{"n_layer": 11, "d_model": 512, "n_head": 4, "n_kv_head": 4, "head_dim": 128, "d_mlp": 2048, "vocab_size": 8192, "activation": "tanh_gelu", "norm": "layernorm", "norm_place": "pre", "norm_eps": 1e-06, "positions": "learned", "qk_norm": false, "attn_scale": 0.0884, "bias": "all", "tie_embeddings": true, "parallel_block": false, "init": "uniform", "init_std_qkv": 0.0217, "init_std_o": 0.00463, "init_std_up": 0.0217, "init_std_down": 0.00463, "optimizer": "adamw", "lr": 0.000914, "beta1": 0.9, "beta2": 0.99, "weight_decay": 0.092, "lr_head": 0.00603, "grad_clip": 1.0, "warmup_steps": 206, "schedule": "cos", "final_lr_fraction": 0.0, "batch_tokens": 65536, "seq_len": 2048, "doc_mask": true, "train_tokens": 491000000, "steps": 7493, "dataset": "wikipedia_en"}
MLP neurons of a small language model. Each row is named by its layer, matrix (down: output weights) and neuron, and shows model dimensions 320-415. Each number is 128 + 24 x the weight over its row's rms, rounded and kept within 0 to 255.
Before each neuron's rows, "fires before" lists the tokens most often just after its 100 highest values on Wikipedia text that the model never trained on. A number after a token or word is its count.

fires before: "," 30, "=" 14, " =" 6, " and" 4
L4.down4 [ 97 114  87  96 150 129 105 121 128 129 120 101 111 120 112 136 126 130 111  67 116 102 133 114 153 130 131  89 119 129 110 117 144  77 118 111 122 101 128 135 145  95 140 153 119 137 123 155  97 184 114 111 147 123 136  91 108 148 136 111 118 140 110 139 122 121 118 121 134 106  85 181 146 121 130 157 157 108 133  92  94 127 133 148  99 154 156 160 158 146 126 144 170 110 148 146]

fires before: "-" 21, "=" 16, "|" 15, " the" 4, "Re" 4, "The" 4
L3.down176 [159 130  92 173 132 131  89 120 111 122 166 128 130 130 102 151 143 131 138 114 111 109 143 142 137 126 146 165 115 158 163  88 117  95 130 136 100 114 133 140 103  99 144 150 146 151 119 171 137 144  77 104 108 150 130 147  79 112 128 127 126 113 173 119 132 153 135 124 183 137 135 125  95  96 160 105  73 114 124  83 163 139 126 104 141 119 129 111 124 152 147 125 119 158 126 132]

fires before: "=" 30, "\n" 25, "\n\n" 10
L3.down149 [141 122 129 145 114 113 156 123  81 124 118 138 116 138  80 121 107 122 127 154 134 121 144  97 165 118 127 143 156 132 142 142 140 105 114 124 161  89 121 122 127 158 109 132 115 110 133 135  73 106  96 125 129 139 131 130 127 104 145 118  75 123 149 150 109 130 126 131 114 143 147 152 138 110 128 114 122 170 107 103 156 125 119 115 155 140 119  95 129 113 125 124 126 144 150 150]

fires before: "." 35, ")" 20, "," 10
L4.down666 [126 140  49 130 148 136 105 142 130 144 114 122 157  83 125 157 104 119 152 129 116 157 122 172 156 111 111 114 112 135 144 111 152 156 143 111 117  99 118  98  77 108 113 127 150 171 119 123 130 120 124 159 128 139 148 127 142 133  80 127 113 131 101 153  93 126 148 150  99 103 151 105 101 186 118 130 104 136 138 116 159 110 106  90 125  92 148 138 123 130 140 122 114 156 176 155]

fires before: "\n" 35, "\n\n" 23, "=" 14
L4.down646 [157  95  68 119 138 126 162 115 151 134 143 128 151 176 156 171  99 135 129 120 123 103  56 190 118 131 111 147 111 129 151 125 122 145 135 127 159 155 112 113 149 126 120 154 119 109 133 147 116 110 153 131 102 122 112  98 123 130 121 119 121 115 152 120 120  94 117 130 137  83 155 201 155 140 152 143 116 123 141 100 119 170 142 154 106  97 124 121 124 124 130  61 132 136 154  86]

fires before: "\n\n" 26, " It" 9, " The" 8, " He" 5, " This" 5, "=" 4
L4.down1599 [139 149 127 140 127 123 162 128 134 100 119 131 121 127  99 112 126 121 119 130 160 133 138 106 131 105 121 140 140 124 135 114 125 133 103 116 159  95 134 119 115 135 121 140 108 100 114 120  31 138 112 115 128 124 146 134 130 127 139 111 115 130 131 138 132 124 129 124 118 153 141 114 138 131 116 129 131 135 124 110 128 133 109 126 134 138  94  87 128 124 148 130 127 138 135 143]

fires before: "\n" 30, "  " 7, " 1" 5, " −" 4, " ." 4
L3.down85 [111 120 116 147 134 161  71 103 102 101 137 165 122 151 148 106  83 107 126 132 140 102 103 125 177  95 140 141 152 136 118 111 144 139  73 136 138 133 148 143 139 140 137 157 143 135 175 126  92 124 162 145 169 135 147 146 130 143 146 135 124 158 116 116 120 161 139 113 147 140 133 120  92  87 149 115 111 143 108 155 133 116 123 145 157 107 108 166  98 111 117 105 110 105 131 193]

fires before: " was" 25, " is" 20, " has" 4, " had" 4
L4.down202 [146 119 113 102 106 135 139 118 121 103 118 172 144 131 148 134 114 102 138 150 145 135 116 137 112 175 154 105 159 117 125 114 126 114 142 126 158  61  71 108 160 104 149 108 157 138 124 145  83  95 126 161 178 156 119 142 140 135 149 155 122 130 155 169 111 116 151 109 120 142 121 147  88 146  83 151 116 121 153 122 114 131 180 134 101 177 124 110 179 129 105 152 109 137 127 128]

fires before: "=" 95
L4.down522 [155 105 167 112 115 139 111 117 118 119 127 144 136 140 118 162 166 107 125 118 124 136 121 149 116 167 103 143 115 113 133 129 107  82 146 141 133  67 138 114 157 182 129 118  54  99 139 165 125 143 123 100  80  92 123 115 124 158 146 116 129 152 145 137 138 142 148 106 112 102 133 113 161 156 145 122 136  99 157  99 208  92 132  94 143 126 135 129 142 137 139 151 156 157 130 102]

fires before: " to" 75
L3.down1027 [135 130 149 160 139 140 132 129  93 149 111 134 103 128  99 143 133 135 127  80 142 125 136  80 136 122 107 114 153 121 118  95 125 119  58 119 132 163 100 136 115 154 127  94 142 129 139 114 132 133 152 113 130 155 156  85  96  98 117 137 144 165  97 144 132  82 126  98  80 109 100 121 159 143 132 103 145  95 149 146 126 102 162 146 124 157 151 129 143 109 145 160 168 168 121  78]

fires before: "s" 57, "W" 7, " (" 6, "N" 4
L4.down426 [137  90  91 102  80 109 129 101  96  90 163  99 154 122  70 173  89 142 133  82 163 128 154  95 143 129 116 154 121 102 135 135 111 132 108 139 122 124 150 124 152 122 115 131 136 117 125 129  82  77 135 151 142 147 145 122 132 138 124 140 138 138  86 129 142 147 116 140 116 122 116 111 124 144  88 129 149 145 145 116 144  64 147 132 155 122 138  81 100  98 156 114 121  98 119 135]

fires before: " |" 58
L4.down1593 [135 104 155 139 123  85 141 105 115 115 124 150 112 124 122 122 135 142 146 115 107 161 118 143 111 144 131 144 124 108 117 130 150 150 166 168 154 114 189  98 138 134 112 132 132 107 106 117 117 150 177 131 117 113 119 178 102 141 104 120 133 157 137 174 119 170 143 150 123 144  65 111 138 146  94 134  89 118 140 134 140 109 118 131 131 130 142 115 101 163  86 133 143 170 108 145]

fires before: " |" 32, "\n" 21, "\n\n" 15, "=" 10, "  " 4
L4.down69 [130  85 102 132 137 140 146  97 167 111 142 156 132 163 148 209  64 142 128 136  85 123 102 179 122 176  99 129 117 136 185 148 129 104 125 147 142 138 115 105 138  97 146 156 117 111 112 130  99 114 140 126 100 116  98 113 131 162 114 117 116 148 150 135 127 117 100 142 142  82 155 173 147 150 160 148 112 112 145 150 136 172 138 156  95  84 125 108 117 145 138 104 128 117 119 133]

fires before: " |" 45, "–" 8
L4.down525 [118 107 100 107  99  67 105 125  68 110 108 148 180 152 122 117 155 137 132 111  92 121 147 129 139 130 103 100 157 154  63  98 148 123 144 170 128  85 165 128 142 126 115 132 112 109 155 118 102 126 130 134 146 127 140 121 154  84 107 119 133 128 134 175 109 109 111  80 154 109 153 124  90 138 103 132 155 108  97 110 120 151 130 105 152 103 143 154 142 115 153 110 138 124 105 136]

fires before: " |" 55, "." 15, " of" 8
L4.down877 [150 144 138 145  90 129 127 122 129 145 159  68 146 135  98  86 149 138 138 157 128 115 136 149 131 148  89 153 144 119 167 158 154 160 161  94 139 142 132 159 129 163 140 116 116 138 165 140 137 144 130 117 144  90  77 147 100 101 159 129 131 145 172 129 157 165 158 112  80 116 137 136 130 149 114 124  96 175 135 140 123 107 167 192 122 136  96 113 133 129 135 129 156 140 115 157]

fires before: "\n" 36, ")" 15, " as" 9, "\n\n" 7
L3.down1062 [134 128 110 139  90 122 103 128 135 115 105 139 155 116 162  87 150 127 138 107 103 117 111 150 129 151 125 151 134 125 118  90 111  94 198 162 131 132 122 110 157  98  98 153 117 118 124 113 129  82 145 148 156 114 149 114  97 105 114  96 138 121 109 109 108 154 136  96 162 168 104 135 139 144 103  95 150 109 127 127 125 140 135  95 116 142 136 126 122 158 153 183 113 173 166 111]

fires before: "-" 72, ":" 8, "W" 4
L3.down1394 [116 104 107 133  75  88 136 119 162 126 128 117 168 151 116 146 130 160 117 131 108 134 116 112 144 135 143 121 108 115 150 169  88 115 148  97 158 161 146 132 158 104  66 171 144 137 163 135 112 125 135 123 159 115  86 137 121 183 116 114 126  99 157 153 149 133 135 153 120 126  94 149 132 102 136 125 150 135 161 117 119 129  72 165 196 127 160 144  90  90 132  81 151 121 103 122]

fires before: "-" 60, "\n" 20, "|" 20
L3.down2047 [106 147 137 115 131  83 184 115 155  90 134 114 128  52 125 114 159 137 121  82  92 110 180 125 119 144 126 138 123 119 137 119 107 127 123 153 146 145  57 127 149 111 145 119  86 119 107 105 119 143  93  93 172 109 134 119 113 120 129 129 117 104 156 116 142 104 163  86 120 134 128 191 149  92 141 104 152 106 123  78 128 154  90 132 110 136 160 101 108 131 116 125 133 185 129 122]

fires before: " |" 67, " hold" 6, " votes" 4
L4.down895 [142 132  91  87 111 140 131 116 119 146 100 167 165 111 110 104 133 135 106 128  97 168 157 129 129 136 102 121 138  96 119 139 115 124 124 116 152 109 104 143  96 107 127 150 135 119 161 130 145  97 127  94 159 117 103 104 123 103 116 161 126 103 171 200 127  85 127 111 162 124 126 138 105  89 142 143 142 179 100 107 150 178 119  91 161 168 136  92 111 106 160 133 101 121 164 140]

fires before: ")" 15, "." 13, " (" 11, " mi" 9, "^" 9, ":" 9
L3.down1844 [128 130 137 148 138 142 140 118 113 134 109 162 113 141 135 158 152 105 137 132 165 130  93 132  94 126 160 148 130 138  96 125  96  84  99 109 123 164 142 133 118 105 173 136 170 131 112 141 132 122 152 141 152 157 126 127 116 156 148 134 121  99 137  87 161 144 142 141 117 165 102 172 125 150  94 158  86  90 155 154  83 140 119 123 150 148 112 130 135 122 154 124 147  91 138 136]

fires before: " |" 28, " were" 12, " was" 6, " in" 6
L4.down410 [150 109 162 152 120 139 130 116 129 115 112 170 127 139 125 109 147 147  94  85 187 104 146 119 142 147 124 146 180 157 160 148 163  98 124 126 108 133 123 133 141 179 128 107 128 137 129 155 115 113 108 111 116 190 132 123 139 130 132 110 170  92  99 160 121 192 101 144 127 155 123  90 140 135 154 155 121 156 125 140 160 116 121 116 117  97 151 129 161 150 115 118 145 144 137  90]

fires before: "|" 36, "-" 23
L3.down688 [159  75 139 137 114 174 134 131  86  98  52  97 150 137 135 109 106  88 187 108 102 125 152 122  93 105 110 138 123  77 190 147 158 147 133 134 152 130 134 122 133 152 135 142 118  94 170 127 122 103 151 124 125 129 121 122 167 100 144 139 119 114 148 128 163 131  92 135 184 125 118 120 155 117 121 134 116 119 155 112 132 126 110 139 154 106  98  86 111 102 136  89 136 139 147 156]

fires before: " in" 24, " to" 13, " on" 5, "nal" 5, " by" 4
L4.down1053 [114 138 105 174 107 102 154 137 117 125 143  97 138  91 109  88 159  91 112 115 180  88 126 123 148 121 156 135 132 108 135 118 118  98 115  86 116  86  85 123 125 176 123  89 148  93 117 140 107 138 122 113  75 168 143 146 150 168 158 132 116 149 100 111 168 158  99 119  98 102 168  89 133 138 148 107 163 127 108 128 124  89 141  90 151  90 146 138 109 117 158 107 121 114 134 117]

fires before: "-" 65, "\n" 27, "|" 6
L3.down1741 [120 115 146 158 139 142 117 137 144 115 107 164 136 131 165 120  31 154 144 111 148 125 147 102 132 123 100 166 132 164 139 130  84 100 141 136 161  78 133 121  90 108 115 116 146 136 117 118 142 129 116  92 105 117 149 118 107 122  91 147 134 131  97 150 129 112 136 150 124 132 116 133 143 140 123 109 157  91 104 132 120 124  98  87 155 164 129 134  61 141 140 136 101 118 152 138]

fires before: "\n\n" 17, " He" 13, " The" 9, " It" 8, "." 4, " In" 4
L4.down451 [162  99  91 106 110 142 141 139  76 143 116 115 160 138 129 129  74 139 122 140 172  90  78 141 118 106 130 137 120 111 118 135  98 126 144 117 137  96 103 121  96 126 127 140 128 135 144 115 155 140 115 101 185 137 119 122 108 139 106 139 135 106 174  99 150 134 100 125 152 132 140 152 140 141 154 118  87  69 116 159 127 172 111 124  96 130 106 143 100 137 133 116 137 118 121 119]

fires before: " |" 35, " of" 11, "," 9, " votes" 4, " hold" 4
L4.down16 [ 93 122 139 117 115 139  95 131 119 123 123 164 146 129 122 145 105 127 121 139 130 127 168 124 149 168  91 166 156 114 134 108 131 126 134 143 125 118 174 110 101 101 119 117 144 166 136 142 172 104 112 111 119 126 113 138 147 128 139 134 108 128 173 135 140  97 113 145 141 161 111 146 138 127 121 148 154 182  99 142 119 106 112 127 155 100 135 155 140 102 128 168 113 135 148  98]

fires before: " in" 23, " on" 12, " to" 10, " by" 6
L4.down1604 [123 116 122 138 146 119 136 159 133 127 103 131 114 114 157 172 125 127 171 158 135  90 188 134 124 131  98 109 140 104 108 126 129 144 141 125 143 171 161 107 144 117 128 147 144 103 157 133 107 143 122 148  94 134 110 135 112 151 143 145 121 123 132 144 150 139 108  93  81 120 129 116 188 156 127 183 154 130 158 115 146 159 121 142 119 122 156 137 132  98 134 125 147 168 116 147]

fires before: "N" 17, "W" 12, "\n" 12, "°" 7, "E" 4
L4.down1029 [124  68 149 129 130 148 148 104 105 140 113 123 127 165 153 101 138  90 166 156 165 122  98 144 162 167 126 138 110 149 153  85 142 147 124 125 171 136 157 107 102 154 102 163 122  93 134 120 106 138 115 159 112 123 163 163 124 101 150 122 114 153 166 123 154 152 128 122 114 113 120 112 182  64  88 110 178 147  92 142 118 109 114 149 128 116 108 124 152 115 137 136 130 142 121 175]

fires before: ":" 37, " |" 17
L4.down679 [120 133  89 130 101 144 135 136 117 118 125 141 114 132 162 124 118 145 117 111 118 122 150  98 146 191 121 126 168 169 159 108 107 124 149 124 114 128 110 117 116 153 123 127  75 116 144 115 156 136 143 121 144 149 139 164 120 106 104 146 143 177 174 105 138 110 121 115 108 100 106 130 107 102 158 109 139 129 150 173 155  97 108  80 133 147 123 166 132  89 174 100 116 116 144  62]

fires before: " is" 21, " was" 21, " he" 6, "'" 5
L4.down418 [119 104 147 122 106 147  89 109 171 113 128 150 165 120 129  47 151  93 104 116 172 148 160  95 115 151 139 114 134 112 113 133 111 105 133 139 103 104 144 169  76 127 138 111 117 163 146 111 103 124  88 149 149 121 116 149 128 108 152 112 148 148 171 119 131 119  81 131 160 153 117 143 134 118 140 118 170 120 131 128 114 121 126 129 191 107 142 127 111  89 139 174 101 141 157 138]

fires before: "|" 42, "-" 28, " Source" 4
L3.down265 [119 125 117 142 143 124 110 130 118 122 124 152 146  83 132 146 119  97 134 140 125 124 100 137 119 148 135 149 148 166 137 103 120 106 121 142 103 115  86 138  72  94  66 116 112 164  96 140 149 148 140 100 105 108 146 130 166  86 103 126 181 148 132 163 111 130 138 128 141 117 110 167 117 169 169  99 131 145 155 128  99 152 105  85 156 154 139 177 145  94 142 119  81 106 172 142]

fires before: "-" 28, "\n" 14, "|" 8
L3.down1751 [116 157 134 119 118 132 172 128 138 130 147 130 146 114  93 140 105 113  99 143 105  97 102 157 154 165 131 104 140  96 132 117 136 168 121 137 150 149  96  79 126 127 138 169 141 161 147 134 121 109 130 105  79 124 150 175 129 130 130  85 146  90 136 147  79 122 106 134 152  72 155 141 215 124 132 168 138 119 163 134 173 148 104 165 127  97 155 138 175  94 118 142 132 114 101 125]

fires before: "6" 16, "2" 10, "1" 9, "23" 8, "25" 8, "7" 6
L4.down362 [153 140 101 162 119 170 127 157 104  95 142 160 129 176 120 167 134 136 103 113 132 153 113 115 143 153 101  93 122 150 100 150  97 107 108 165 151 130 126 121 109 119 124 110 135 122 188 124 153 145 133 111 157  88 165 139 114  86 164 104 155 115 171 131 162 109 160 117 129 175 126  87 139 151 188 146 157 127 146 120  86 128 115 100 108  90 133 193 148 125 169 125  81 129 133 127]

fires before: " |" 46, "s" 8, " hold" 6
L4.down668 [109  97 152  84 162 114 139  92 129 115 118 136  87 143 105 137 101 116 100 154  98 119 152 106  93 121  89 163 130 100 131  97 148 152 118 110 115 103 160 162 142 101  81  88 156 130 166 111 147 125 156 162 136 129 124 106 130  92 149 130 128 118 153  85 159  93 135 137  86  99  93 122  92 151 140 147 121  84 133 135 132 155 106  94 112 146 125 104 145 155 114 116 132 129 160 141]

fires before: "=" 59
L3.down1958 [132 131 130 153 104 155 111 113  86 148 149 154 123 112 143 147 149 156 128 103 140 131 124 137 145 126 130 128 151 106 124 100  86 118 132 134 102 100  93 130 125 140 101 104 104 106 143 115 103 122 154  99 182 168 188 158  63 104 139 102 115 149 135 122 126 168 116 122 128 165 104 123 156  94  72 113 120 134 159 165 112 124  91 105  99 122  83 106 138 118 120 106 137 123 130 140]

fires before: " was" 23, " is" 12, " also" 10, " has" 6
L4.down1518 [115  83 164 106 160 103 143 126 127  94 114 157 116 178 149 162  71 126 136 120 104 145 130 117 112 110 137 135 159 135 147 154 127 126 130  92 144 116  99 169 156 112 144  98 129 118 118 122 102 127 131 143 111 137 162 153 104 152 121 116  95 107 177 124  97 131 147 170  82 130  98 101 175 122 133 110 140 128 102  99 126 118 151 135 114 121 117  92 135 108 134 108 160 135 129 151]

fires before: "s" 58, "." 15, "," 8
L3.down1765 [132 146 132 139 117 135 116 122  62 129 149 147 133  77 154 152 135  81  95 139 116 117 149 128 122  97 144 131 127 190 137  79 140 142 121 118  76 143 118 145 109 182  95 110 100 112 106 136 135 170 136 118 141 138 147 129 162 127 131 167 139 117 149 124 107 128 125 114  88 109 150  97 150 168 112  99  54 108 130 124 144 117 152  94 140 147 115 119 123 146  85 116 140 120 156 126]

fires before: " |" 55, "." 11, "," 4
L3.down664 [119  83 120 170 143 127 151 101 117 138 141 122 107 142 128  95 115 114 147 109 125 131 108  74 126 122 161  99 148 140 122 108  83  82 132 119 157  99 144 126 128 170 137 106 125 110 119 150 110 111 141 135 105 140 107 141 129 132 133 118 136 138 152 109 141 104 141 133 133 112 128 125 144 138 160 128 106  81 120 117  84 104 134 143 107 120  94 122 111 161 127 158 136 136 156 108]

fires before: "-" 62
L3.down477 [135  78 142 138 114 104  96 121  79 118 119 109 176 153  95  96 133 110 106  64 152 122 119 107 198 111 167 109 161 181 104  78  95 114 132 118 112 142 132 106 122 149 119 118 133 133 116 130 123 115 114 146 155 159 140 137 118 140 148 135 143 107 148 139 145 136 122  93 134 137 167  90 127  72 163 129 126  89 188 150 148 107 130 154  83 119 100 130 101 177 142 128 177 107  99 118]

fires before: " |" 68, "%" 6, " %" 4
L4.down179 [127 139 142 141 113 104 124 165 119 125 136 127 141 153  84 173 135 154 145 127 105 148 145 194 141 109 148 150 118 144 132  97 138 139 101 113 157 123 127 124  87 110 124 123 107 150 101 121 102 125 140 147 113 103  95 118 137 102 112 131 123 139 138 129 113 144  73 124 154 120 143 133 161 115 119  90 154 111 130 139 191 111 136 129 134 142 137 114  99 130 131 135 122  59 144 149]

fires before: " |" 41, "|" 33
L3.down45 [138 128 138 134 144 117 155  82 176 101 131 147  99 159 109  59 108 161 118 131 149 128 186 104  85 131 161 131 147 143 134 138  87 127 135 129 187 154 150 151 172 116 130 130 105 123 117 111 117  96 157 187 129 124 142 116 100 129 146 117 126 145  76 155 141 128 106 114 155 155 126 143 118 127  95 114 155 101 159 137  99 117 121 133 100 127 113 122 113 143 130 134 108 141 123 115]

fires before: "s" 63
L4.down785 [136 156  86 122 114 148 115 129 107 123 172 124  83 119 137 118 105 127 101 137 129 146 118 108 148  98 146 102 146 156  95 169 173 139 133 149  88 132 148 134 134 161 130 118 117 148 155 109 154 166 162 134 128 111 100 103 125 149 134  92 140 134 123  91 183 122  85 130 143 111 129 134 202  92 138 113  94 157 107 140 142 107 126 169 109 158 181 111 159 145 110 125 132 155  94 132]